config.toml
head_dim = 128
vocab_size = 2686
rope_base = 100000.0
bias = "none"
tie_embeddings = false
init = "orth"
beta1 = 0.95
weight_decay = 0.017
schedule = "wsd"
decay_shape = "linear"
final_lr_fraction = 0.1
seq_len = 1024
doc_mask = true
steps = 7453
MLP neurons of a small language model. Each row is named by its layer, matrix (gate and up: input weights) and neuron, and shows model dimensions 128-255. Each number is 500 + 40 x the weight over its row's rms, rounded and kept within 0 to 999. Numbers have three digits each. A neuron's up and down rows have the sign that makes its largest values positive.
A block is one neuron, or neurons of one layer that tend to fire together. After each block is what it responds to, as a language model described it from the Wikipedia text at the highest values.

L2.gate26:454471595496503445559570480505499487487474540557472477510495472552496500506479533580572502555520468511529538391500495491590494428424539414459458484530544447568518463490472428491512550517502504466542543546440444515405419483480467438496476414443537510469518514454476466522495533470418553466478464495528484483475501480465465538484528539542436437502504597494536468536593525515460506495460
L2.up26:426453449508559523470526480468468472468519514563520499493553400569543479486509480566545505604402471519557523419504472501541569423477551488496443464580530470607581491509458476510504532516473514446492485548482479503501504464469507512471391508536550468500566485531495510459474521510526506455438462586426541484522540523468514540526518517514546475495448530568431484510474529516471516490499
L2.gate78:491533526557489516561461484530451451455453568517550536497583461503507497524527589449506488485491496569440483542524521557529450564516528471537516525528521443558519519537506486454445536548529520519480494437514539493554565504600500517435498443465457519554534459597544455546458507532472547437501406492411516559460461503478517567532494490574525435482487471525516471487466490482555589501489
L2.up78:527432604542548507560518559509429518494513539452487508501531451530519496492484559483533425488531469463499481551454523443553429543458518466549446474502538481575505485504455537501498502490492525503502546475507523558550536426573428486455473431482500521587501489586491487600532494434496591457506417482452547470484455443481543496527464497552555458520495520494467462453462508485536570493552
L2.gate611:488451527509483551455517530511544535542533508520510513521481479494483515563517497496514508453523485490459511407514487563466490494493481544485494516493580487502518513500503489444525555528487456455493415450581423457431477496517449547585534491485430496511538466477510545492526450549494537419479510561521471492421525552491525517491495573510549445524494474484478499487484608506525477487497
L2.up611:470505533497465477540522476536502558515510496554504580626543493529448455417480480471475501495463568511482539511529479545421457481496515478504455518526565534503539551420567512482497536478514540465506503527516454513575497500552482508442471452508535534519522462411552553464527510489596465482462490487534549493470509508443545544521519494511524457494532462524545441516544522528432527547422
L2.gate629:500497553535570528561528450489485542511562545499526577527586510546505573478514505506448407509487473448526496501456487530436492472477500497506502500502468437527543570468486506436445497512448505530496522536492518488522547538466418473463502410503509568500588470485534456486541484497502419493437494544533504546510498463446427538545588519556512424522500525608530538436523486502578607516473
L2.up629:478530509460579530531517507503462446536510491507560466472542447509543480480490469510535452526513509532441448516472453527506469473544479480462440504502485487514530547549603518540513510560500462439505431527422428429528456509452461572432480422451529481486521470486465537452536483521451539518529544511535446477558454450457486523547529561499498524517507453535586498495534519550552468527492
L2.gate640:546449468550425438481517506473561444545504515500528378543554510474499510528477520553528475435472510509426557489429451581537422414417452480550522545451575508524488538485601514532499504490529524518484532490539502464470492538512523501515460510462435483479463443522532479481512526530536456504551494539574479478474451455456459511483530499457559471584511569519457561407562454518508521464465
L2.up640:561512573511513530504554505480495514458553497483535478537503486619441504484475504524442440473543491456479551479492489531476482565475505441522492467477461428468510526468550540458513486527574494510433459471453500447579463521511493512449520483474429512542493579517566564526522611462549492518527561543507490429457486500547541517504530483540588444487514490507530526445510491532566540513418
L2.gate978:486551534440503557496519471467436540535486530497534516479475461536594536466518581517491522483506461578482530435537517504505467487515566521507384513475483498459530564569446490547500491499509507494554470586617469504545523445487485537530520543511508443511604460404491490552565452535477477510474512508498499509507538554499474477539596473512479527501545513510524497476592548498576571474495
L2.up978:530513539521493492517559454437531527548498474510580467484516500479564552590538508531439539495538443477485541546525567469489500457489510488553514479465531537528500480520492536418491431638490449509481544492554483455526508476487503519539507482571448488508513517526561475510528596600526527542422477510552472458500484435501495535532436419516484549503497443440575480541488521527517485467481
L2.gate985:463585471501495538472581540452543487484551506528571544475512561453523507611559583575531541539474503504571494503461542460471512520528532468543456497425552499434428449534451490461546543524423451415405533485412549511468538501525454506525519599508535529447511598510472446517473484460507507530403533535473506501500455503558502586527486507475534484516500483438476503543593557545520509508565
L2.up985:642480457524503522537487497469459473505471523548461500390509509494521496488561555549536492551512482495493460474509435570522534473516561556493562492510424558489494488478486488477526510515507429460514505463468543549445478437484481520617569489550422529473530491500407472546526497527495511584506478444505502457545485444523502524540545578486480498537438499517500495446503537559486566539483
L2.gate994:512508457478578625510560531463504491521492492518565548459479449492514441523522485544533490542524559458515517481455489511497534480515456504512446487477476451484529540513531518520512449486486498471544514562532486483456485517535418511500470496506548494508499471475456488520485540446547505467495481569509530615438456472472481498521484483515491491488527561548496507502475557490558515497507
L2.up994:555529507498519405518511541545448500508449493548533514504553518513542561493485522488567505492511503447547482523495512534497512437452514485502554495549525494493500498534547525416499519516419463508458548515523527459521558429504530505449511479515485461536484505503512498528519514518499532498524510569492469495504498430511494558486514561585530503437490459483518499406412445504498475474498
Description: Preposition-like word endings. Tokens such as in, on, at, it completing a longer word (assassin, twin, baron, diplomat, Simon), plus in after resulted.

L5.gate391:563384526427501599449473535462475516456492468490484515484532527474427414528486526492534471543575471526491560505484523584492469542539420488511485525557520455499524504515434524509538550539467483512459495460465491508539437477534469467522547475526407462489480531539538571537506554427529570475471468508486518471566454466462511436563571552466494452511464466540522480427454446478584485476498
L5.up391:494530551536440538549464567564440567508483399484529492527554544538530529464487460495539479507518412486525487532527514529544547492531520529545493469498525476397468531461495522523464540471522472515439558475509514535535457462525465531443520458497421559493463517561405507452466499501529517527520517466523474497507508497486500479521504527509504454500504420520430438456537512475522510534577
L5.gate479:557551481469512515543439521434506569523505415547588531485491579513553572584552482506523507536503523518554502526527464593495530488428555540558555518530583531464493464463455492473436493444470529509492512555459519525465524466568552511500519526396468515413524504549467441468473518544462529476478530485489590474479585488434492532515552521477518509494463432487482529427482489544531472519565
L5.up479:464475496509508455518551501532518497494507527452490465531510487475485493427512482524567415506457516531513498599435441561529464436433521520529472549511485523587456507521487463536488491589453457468455498499518459486509475520479527624496470586491490513479546501466512532527538514457499534485532558545568530541409438459492490494503624554481434448466488510550467486444454526544475557470496
L5.gate576:482516528459467511496539453557438501448551504517462488533550532478533521508512478486568478590566490468544508526543519533480482513548483559507541489501637371469532472482493548539474498558483477462481498490515531475469512488584507471533534528527539524508512477506467484533471506551575541519492452476414544498515467501464438526487552516503506483500489498595527529504459476491524461527507
L5.up576:530532485437428524470491564548479512537494532468430484439589516463457569559543462538469448577481478466503528521470466510504521401527521522588553486497514520533506417512496476552641510462501520458478542540439580523491452523583496478530490517523510491458433489526432507547479448559524532560495479501509508486525511471490487485596574585492546410527418467507488534533521515480504518534580
L5.gate911:483530546445493509510486484508401501509504446512490511557513512507473475556509550473502446509527487505523522553529509546468526469430564498453441452537526531469499446407535522514530539568501518522561558525446490494513522539510514519487488506583499423481510592531484534508460487484504483518545499488537485523467465468481529471450517551563566463486387549511489435475480534450500597500539
L5.up911:583496431497540483533491520505530403464459568496495506502501521510494462511534545541478464404613469572468501476504445523516512567483517457584511463408498530429549504456530449482446460598425474508508517461522495525453500437554516518473479503524525555502521467495447517509509517505552553581491483495600583485483492446496457431472471547481478506513566503529483551458424532531542432569551
Description: Final piece of names. Final word-piece completing a multi-token proper name mid-sentence, such as genus, place or person names: Carcharhin-us, Canud-os, Lond-on.

L3.gate77:491530562556509532534469486509464409491515498498536611488525502596487495569491470506515502510522463582537531513484517565516450419536455499460488545527539518545431513492520525563551511433531481495481476487559431502535539530562496487446455482476498506436543510518502456500496556461480401508496468459432476462466461506532496403569465513453535548529462475550462520455544453512450523546519
L3.up77:462489536591468475497597520524554431430548551556410499520529454498481474547520485533418458466540475517433443550432458514494517513515540534498447433412477471495534515513525504478533512515554509477491471545557485472456514440452493513503462518490448487555548402475530520555512508461431551614570495539464500487426489544481501458475453453530494529493493541525539587503483414503484455528565
L3.gate258:505490491492453539516509510505456472533482516533619557486534510464455515488526521498484549490530482475545489495535495504414517435495417516485502551460472485528499497460528557553504483605479478415512420508561521489508557480541475535514559486471442471522455459481489560526518476465524565502485479523488480473532565545476479459468458491536510476481519477478462484542539529500418552479531
L3.up258:482501477508508529602417484512424458534523497525533540535495555446496502507492460503516561577489437457511499510492543513409513419529474537481520512496549526487491525533587516532522452571523497459498460505505582390437497478651474544475546583442507511480503442476458482530486460411397551466451475533432455491462518537547527516446585489477468462453518495448490503557502520459473566494498
Description: Name-final word pieces. Final subword piece of a multi-token proper name, mostly personal names, ending the word before the next name or verb, such as Ot-to, Congd-on, Kapo-or.

L5.gate173:471458479522468515462501481477425566451428520509482516494534505416475467467528519507581519440544505468465516485475450479486500476491482528568438483518546539497495483533475509472502510492512517504458469520440455514500492455571481470474451482509416531525430547495493546518477550462500546461453519544492514502474505502514475544529480563499611497466520466465468488527510434531483526498445
L5.up173:492533499522493498469533521411449493504549526511566520561522525586532462504464487514478491493439490540520544474545464519546496467468463507566544526489648482533511545528554502549459480626501535521473479490485477506516523506424511545587572515507474545498449406478453501508501479534456472508468431477481615522463482470476526527521459520565544486573518517537462449520478469510447441498514
L5.gate482:453425459486488524506419542502489507488474490523466493460432584548449500491474499462562459526476526489519516451411464461473534517538489381455468486483623598438572511527450531493435486478469521448559553553518529496401553526438503501569539541412499519531453485482459542461470511562479532497525462519473524539552524448487528500535480492547517464520440542529464523526484429474441504534478
L5.up482:509470515498521513628468508514466472508501506489477585534507381549500500471443526568504510504562433530516465468483511566478476494467568546549490488492471481497463550490523515467555572506513497541509494484491569488529469481527516525462498543515447453533496490470539500520543492537496454541464507525543496535526473468551442537456535519567452411541487473593480447470521525398525497473402
L5.gate622:519483463480493466532573481435449442457464398468386477462544499516548460565512489407479505506500510517487488521558567483489502544486489484504472558604485522488465522455464452557482466481470523462484453530429544490500506565457443500560542487411471514571454492539495455471566529469494488533506518580453532540525547491474487522527562486507497497488492477488566504426461498535535495525501
L5.up622:484519461538538547554458439491511529503527540556510537524486526449462477543519513463566492488491487476547481484498516494520493464501502357486508469495473528498468608513516510436508491548448566466438474436522469462511522510468484479531474488464517492440492514536478495528533565514424532503491409535459532503487574432551424571471419549458491460500498456496527454579488477518543524491475
L5.gate807:525524605506509545504459565468464569487501551509497515532469564406464400467518524393522533488462432496501502496528510555476518519463518431506507516496601519491498482509491509510523459523470547458508439509511462483428477463511461440487482535492441508535465504463498572549497473514525550538517448576429515463499544443537479574493452568503532456508438485513542476432521487531492515473523
L5.up807:564534559477563517532488511502402527449487502523492498535539605455442454476487500490445535501488553487501540501560469431475568438477487372459529487518532484501520533515486447458496431471426550525511475482499503531463510515467516479490449513491499544555507492542480636482434485522578498494519530470491504527463579534426400565509483473489473471500481431514554480449510493554540528469504
Description: Social-domain adjective endings. Final suffix pieces completing adjectives of social life before a noun or "and", such as cul-tural, financ-ial, crimin-al, relig-ious.

L3.gate127:488478515511568503529519491484491572517497495540490508499512492550478504448526466430508540460575526433505444510438515466456545480499513558402539490461482466498534539600559552540452510472420523524499520474498586489514539500496530442467475543497506487527475449490446518489496520491525454501506512474469446478469478476492522463504490550492555507506520574498475458464560503508510466576472
L3.up127:489481499566539567471502487482516497458504477508415509449524532524487512540513602507447502477493542450499549513568551493478488528527413506480428449441516382592525406498479489505526459445479510520555452488440475450564480472563487568562449496506560449474535534531443477470499476549460491491488556563541538606532501507445483507440507472551505542518464457523577515549476544486360472483493
L3.gate960:485524580542472516431457480499474575482500473517449389513485511571439520465474557441575520540539414513489500462416437501483461532500495460464500501533474532473524466490514571504535527447486552576481521467531550528534506519499478560434501484587507510481450541502574498432530486514466535435512437401430525531525502476567541448464524506538494476492492476429530487550478532550505580517495
L3.up960:513452474471521522537446511496467484505493462512515456519507526514457561503536515495591474504479559532475518523515452546457547443496539573458482550517617466543469494495512470485529516500469531431495421519536431515573494490505479424422462475473549448496509522545497525472573542540435460588487565502471429484406495474547513472510543481456588412486496441485452468520555509455530433465473
Description: Section heading endings. Closing == of Wikipedia section headings like International career, Education, Early life, plus scattered mid-word fragments such as ret-ro-grade, Cornhus-k-ers.

L2.gate122:608551436497570510497509502478580507523446479478561527526463488514530464486468513499503510461488499492561606520470498494382497535502494456497591496479585433437482469483517417431512499494513479491510595591484447497472538526588511510474503473511386546485496488552564437473468511510482469532488509532494610463473456430488498513457529522505481419507529539445535502494575482580481497501459
L2.up122:457530450556444439438421521531533497445515497468511547488466476512513451450512569562480458473412544527550509519510542460497505501528501444477484523502552437512453449509507552455525441539513497438510598521491437428507527520520580504498525527479500542424444524467500425419481478441548464502466470501483495540543450502526479490518493500462502415519519560437523475494570527460504451544531
L2.gate254:448538464471489474524516477474571557521485519542538517423453510501540557483553440539522526472529543507560499491510459452468466513534447584512513528454534441458472417523579549445496383464553549526523474474501485502428507485505524473467522484473431518530477524528545546489471486520469578469546475486557449502450442484527464483505532490497515577488564538460542503541491565419465471534433
L2.up254:521417502554474515441519540525520533433518533496553479496514532510472429487490517557477517514540509497479506533443513497510477510526541475471464509432555444446467566428450512545460539468482517518529508463527498572499546557570492516529522509450517548512548446517439465468486514503484477581446491537559501539450450528473473447544583405498478551407521481475531553524500549476454510527479
L2.gate752:483507458540521497422523477423458539479507568458442502523467506508439475501501378433505512564516486514508517514508512566417509539504509462471484444465493533481492511461473546501497438421468532549522523619418534550383538482500518497462481479496513473554456494500477492479426536546551505490474385520512538491440590470450502511504486521494512530500448480494534573484491505467551529506543
L2.up752:531527509556486506570548515425453535470466487463435517535481465511466498498512502511473528549515520534471414491452515541361511570469491481500575482436360507475511577471491509513545502466498552525493517471465489493532538532481522475555528480510504552523479507585505592479545550551454484517458427569540520534451599487448537513462461477548526529500483473549588561540495457500503501482514
L2.gate798:494512502482491571523501465491543487429506506544518504463414544571539509508574408534445502508542482471453485480464489506473494531458496491527518524425500553466490525426506475440508464482493518497505530474480508576460558484516440553528530439529441558479542516553501559473556474430480418469481536470497571500459547603439482488487467498535507513486529480471550532440487462501551570524440
L2.up798:471485474569506546411556505468500481543470484504534483502525479461531511539471525416536465501526408479479482456573509484499467450537533427517537572489442438513521469528524508582530483477510483513499483543589571500471498443512523542460526466518520460564455491550500508527574502498526545476505447498493580483570541435554459495509544474524475555414510470468482502496540488425513489482490
L2.gate827:509527490446495452476511475491497486457514503625429517490500524529564506561479533524498493519499529429622497503392499561524494545480514517556458491509458434438499508526504458519511515426484502595500490534466394459539497469490525475444500382506452426549488463412551551474502429509436522563485462493558455512480501508444452483512484456468463568501463487476456530553455522539478475550508
L2.up827:503502476578506499486522498544517554543534486533429540440455486551470442576446435486429594575459480378497516512451476497472462493521573527432511478503518504507521516503453434503448479502523527582497418589494492474547562568469508471459530461468503479507518452589490495443513499435517510550481568499476533477445474512483500510478456510478546549527507506485455476532362493556463470592449
L2.gate961:552449439559481536470534470483486480468518531547462468539492485565501459508508489486493492550466514449546539513544548454550426559465509482487564485482468430495495459540540505515413457543483514523460475547527528501549477476528517472471467428489460449547483504534558504433484614482437511540446539495581412580514497498431439554498481542455519460472487518504573456480526494444532559491623
L2.up961:462477471564506470507531498459448489519528520447451424532482475481515544515529538495517535452441453477470516521474488625526441488472543537494470498557567499439484456584561500540481455515468503529517453479536597451479535540544558479496555511507547537491426536499504557467528516550450501531503465452533460513483493507474527461539454493504465499502535476474455491541452492479536509535488
L2.gate979:550470532569563503543445477454545491467485566566550577470448472481499520512501452553491537474455504559495443503481498504451515543478428514510474485521492551490488476501485483466464450505444511420542444491530440484499469481512505547492474509542465460439530478459598539433529545511537555496528540525537493445508511494499437524555410543482557528472483474455585551496524489521435504552559
L2.up979:530549433476452485511497489505462534476545514557445489472489404520531516457477457499450461528465473585413502500500591528468516475528451484503528469502473496515464495431537546500445475407485505500496516503512473495484512462471525551560569440531549435434532428504493454449532535499477500517530495551487406448504533512459501543486556489536465471528569529463519533547519528462502451488540
L2.gate981:493526534526467508562513444540486466472493492545474440491513465564476524488551535568485563558488494443480518525564490545483467444440525428461482536485567552513521513460455482462508538513502591520495459419476480542487498434476533520478509510503537471497433449488474603539432484512464507522573503536471467485558457411543496458518459535506583467519524509463540475556382537531504516597431
L2.up981:505446468552495490477529515527499539584480527549518511533525528540509514482531450540590390534649460491570545519530493466500562472545511540494564522497451469461446503507495482556542482509518467523526547475548454502468560512500547500442508553491558443545471451560517529508499503527484477485543520529497525557490470581454502534469483526495491530593486492544469468458469544464463516539521
Description: Word-final suffix pieces. Final subword piece completing a multi-token word, often in section headings such as Care-er, Demograph-ics, histor-y, strateg-y, Clim-ate.

L2.gate91:473563481538545517455508502503463521419466500493473488539495534447478462491439559478570537592463567482556497475437497478469520560446518532468501497583564503499430593540559542445520517458556488486527506475535562516586496545543534476474538524492482511424479478507438539515436489490440507527431550462513407466548531409488491547443447415525547466539465521514527500454496516451452449502574
L2.up91:509520399515538555503514429479489466430437523479494533493564511444487485455463497533560567550431472530440439505447472483468521474571526505495514460553526567465518413577482496487502496503500491541550485505523525544494524515508555506497464517473408474485530509525433457448471479480431498434475501488548472497496567493552523400499472485445459515495459526429485460542494527405506491481452
L2.gate220:480488503480476490382399456435449563419485474492443555529493463447527489490526612539505466573451562558458521418549460514523482467499490436493486480529498526477458505498544534546513501482523524471511481495519548541575484534484449492496516533520475431457500461538443558473508508523490572456510499491521448508480508434543478514481460468485510506470473495518424571513503467525514505502499
L2.up220:439471518524456498448547482482541489521457548510499498534487525475462525375520538505491481417496520495504569501513536529470418519514458492512539577526486403530533556567583479511566502505555542420557490516536519472533516515469528521552529517475442537559491557490492510514490485543535489575608507379434459501475516523427524455462493500553476420482454543462457502446510506486478493509467
L2.gate237:497532531524486515401509451496487470491494513502463555458432436565482491529530465510522554506496472548504525460565550530492449449487435515529510489470447534517519540501516525537555502494523542514545523484471458430524484447481409484490509495510450463414519541522498543560464501572501473527551568492475474459476512480441375525493496459560497501532455492514482425588470502499576461524475
L2.up237:541487473510475466462527543524493458525513543509505503479565445496498520525495491501477494523498475527511560466528484497514444417551473535477509480494463506562438532529472557516509512571515509574540477462516469450463516443533448508471501543480432504504468495555460522527473491506500459461483509522516444488474536543448493509489470454540512499515438515492441509520515520496560489511460
L2.gate370:511468542508496464528474426463535441536566513484429526511461480475498463423585503446523491518501458513508528455497531519545446522494402476550459478577583469456529504525460514498512448491517455458572466459496488515495528498501447406445419482546420479511493448576530464462512572497452491503460518489471517494445437428497518436460531457473538528540395531484518486506527525423491468461526
L2.up370:548486531516471460448512455493539480488529489557492443516401454446472473481491517517446440522461505509536574474522477447500460457442484539477470493506483518453549567554477564510537522492489558474587462489484484573471501476510488441499408501513464479472504448473526540492527516530412493449543494488484580541424397536476421474529439435508532524538437518536527496480512404544510523477490
L2.gate535:558551488525501433461534526534519512461425538555484431510557463526459500431455519524516496520422548501526509487486494476478451527411538438519505547478505529480477607485585478496511546551443483544597494472460473488445528495479485428482510459544504525463491494501540439545518466509573525471490457469536471489521537543505497511473546490503533533581411560509507472564489486557444548513475
L2.up535:536513508486458489507528538540499623568552488518554579515543489454440513454488559515475477512527494515523502521529511482528444478445533379533460531447485547523465541529486502499514514512446497515527479483481486516518535473503486513404496494473555562513428494472519470500521450509501518440498390451518479488548403488533445523430511554454445506477489452616424524493526512532495498527462
L2.gate783:516600555544514566451523394489510592486501453467522369558514488486544489440432495508507556502461450539490524448564513457502451487496522528525551512625498548501493561555527475528535503542530490495553476517490500442512452522533487526510556506496531517519499474538464508479469478562501486524541481516423593455448481519541458509534455519526465534465481484539483464497520566461536581454537
L2.up783:512583530489506529490456436506481552492522466474502441528555521470494458422430454500487482538475444537527504527593542508526542504532506522530522526473463504533464564516490412519488523529487409502577501509489465446531481509502533461531488530488498480556481472487549467453503517522499490528494569463425498483526443486424593462492438460488480525479455558448485493555507527528532430463497
L2.gate822:528534498489478462459490520506513440576445491501542506548508475459499486532517535509462500525469480468402473462467513469549458503525520425448512552476525480492440496498557516496509558494481506463536476470495588512451546524487486493655510531500570513514525454566521504555472522487493510428534357516527472435520448443506433513472513530502484556506516483514533527486475554543446544509447
L2.up822:511554446539504488497489431471518607589470520463454487519530514511523463608526526538438527489461592509434496404491511468491494500527481442467514553442475502520493474596586478482505520498510521438518502497495537476526519508510452509512498526510578488566517385536492490530510492538579488464612455439497460487517521494566517533456481489442494504501552490488520546474485530450511516502482
L2.gate911:527555436457512500454482510454503471461503481517457484566575464518463530513468518435475522528542555511487554480404535472497490468520511471555458472493520522537483472574535460506376502495492427415580460521524483548525464522518555490540512537562542446501492504526575534539564509518479459506520535552561486472435495467454446434540505493480501535494486463553467500502492524486532488516475
L2.up911:518542450448494494440554529483475485511486476515513488646494507478472542487438489400501480511479527517522538567489538542477479574457494446548521474509538524486465509494530473484425601501464377462535496540522446478490555511499518462463484530548500558456551448585503554459518481526432522550520559526561585514521430488499507481546432470494526450538478471521438514555494480445493500491454
Description: Clause-boundary punctuation. Punctuation or linking words that close a full clause and open the next one, mostly semicolons and periods, also colons, parentheses, after and until.

L5.gate272:481486571470518443465505490510512492537501538538536486478403440445522523437468536495524535536486452436377466553516493411469476467503527530603488450490499475516483545480574525486506568474490501464563451464438513560512466481460473529487524510579474424473515479533484519532457493449537436556511455566505513505504517483533452479494476553535486538466509466519519534423485408497606547476455
L5.up272:482508527445435500483506500469520559505503538530490602427483529535481510444581423513511573554500531524476556513494503522516550508482439495509489490530501514520449513540533498486515469599511439489506461493456569481435540492500480477434549455491438545494507519559487535465518416507492522537425509465505559542497464462494480443446444507471473494477401468505450479581499492481610537537543
L5.gate355:491511579488497516465508466519537523505434535458569544475472547472541493570493514500496546437413456501414509486492557543418543561557477475534527462543538437499524517400515506523463562520509453487537502445520464607466512520492533465502483426464481530457511470445567527556522473502480440451511503474496484529504489562519505569516489553488506527510519465453432560525498516465562548462564
L5.up355:507447577445520521456469507536454491489499531496517531477467521458488512491530456464529570462513490510444510537518487497535490458497555432468519454513553527485501554417476548506491563453606472486583469517482447582575473596490478508465465517539473564538532556465529476502470523552534483465498462538534449547543514519516518502515452514443466496500459518495534521466544499435590448479496
L5.gate542:524484520457491490544416535512514505489527524528461540525505555452451508455523470467549527507540476489525478501557491543491501521419521504599522474534449519465511480491558504571504541458558464485533432467518472474515452461458501495539500533532394574456479504536508573455450564473558515551483450552503512513479534514519488513535511562525538428567528473521591541446571521423495495503460
L5.up542:508596512539474461478559475500447510446406506511569551449457525501441553490462485524504457463429528577474535463496445514497491448563511519434506540544528526436465417455494470504537530545412519476498517465471500461436507468468500478517480489494540488542537498527471535514375469532450548500580538528515531444582539530549482499534489487433506396472377520489513484522528553490548467543553
L5.gate648:435513526488513420486520428571561447490459486551510499468467495496500536532517554479522561470512473439520460495525522521534482499471470532539474507627525487546438487471487566470504523524440446586505542525572461449488497494550458562510478499550499429455511396495421529504543520548436557521481455478489537473519516525533371511507475459454532472502527482550523538481527454478556530580437
L5.up648:515470523493479451461451445592499436524486497475483558497530513525514543525420462529500515475442510466484503543523499494493556463547529532502569496586495480517450511512467516478539506526455417465585557506544468469506542486472509510506462498493540438511483519509512525513528495555524574620511409473457515518529449509512509481493576450505563473530498580487560533506494502509498466545477
Description: Clause-ending comma. Commas (sometimes dashes or opening parentheses) closing a complete clause mid-sentence, before a continuation such as and, but, with, which.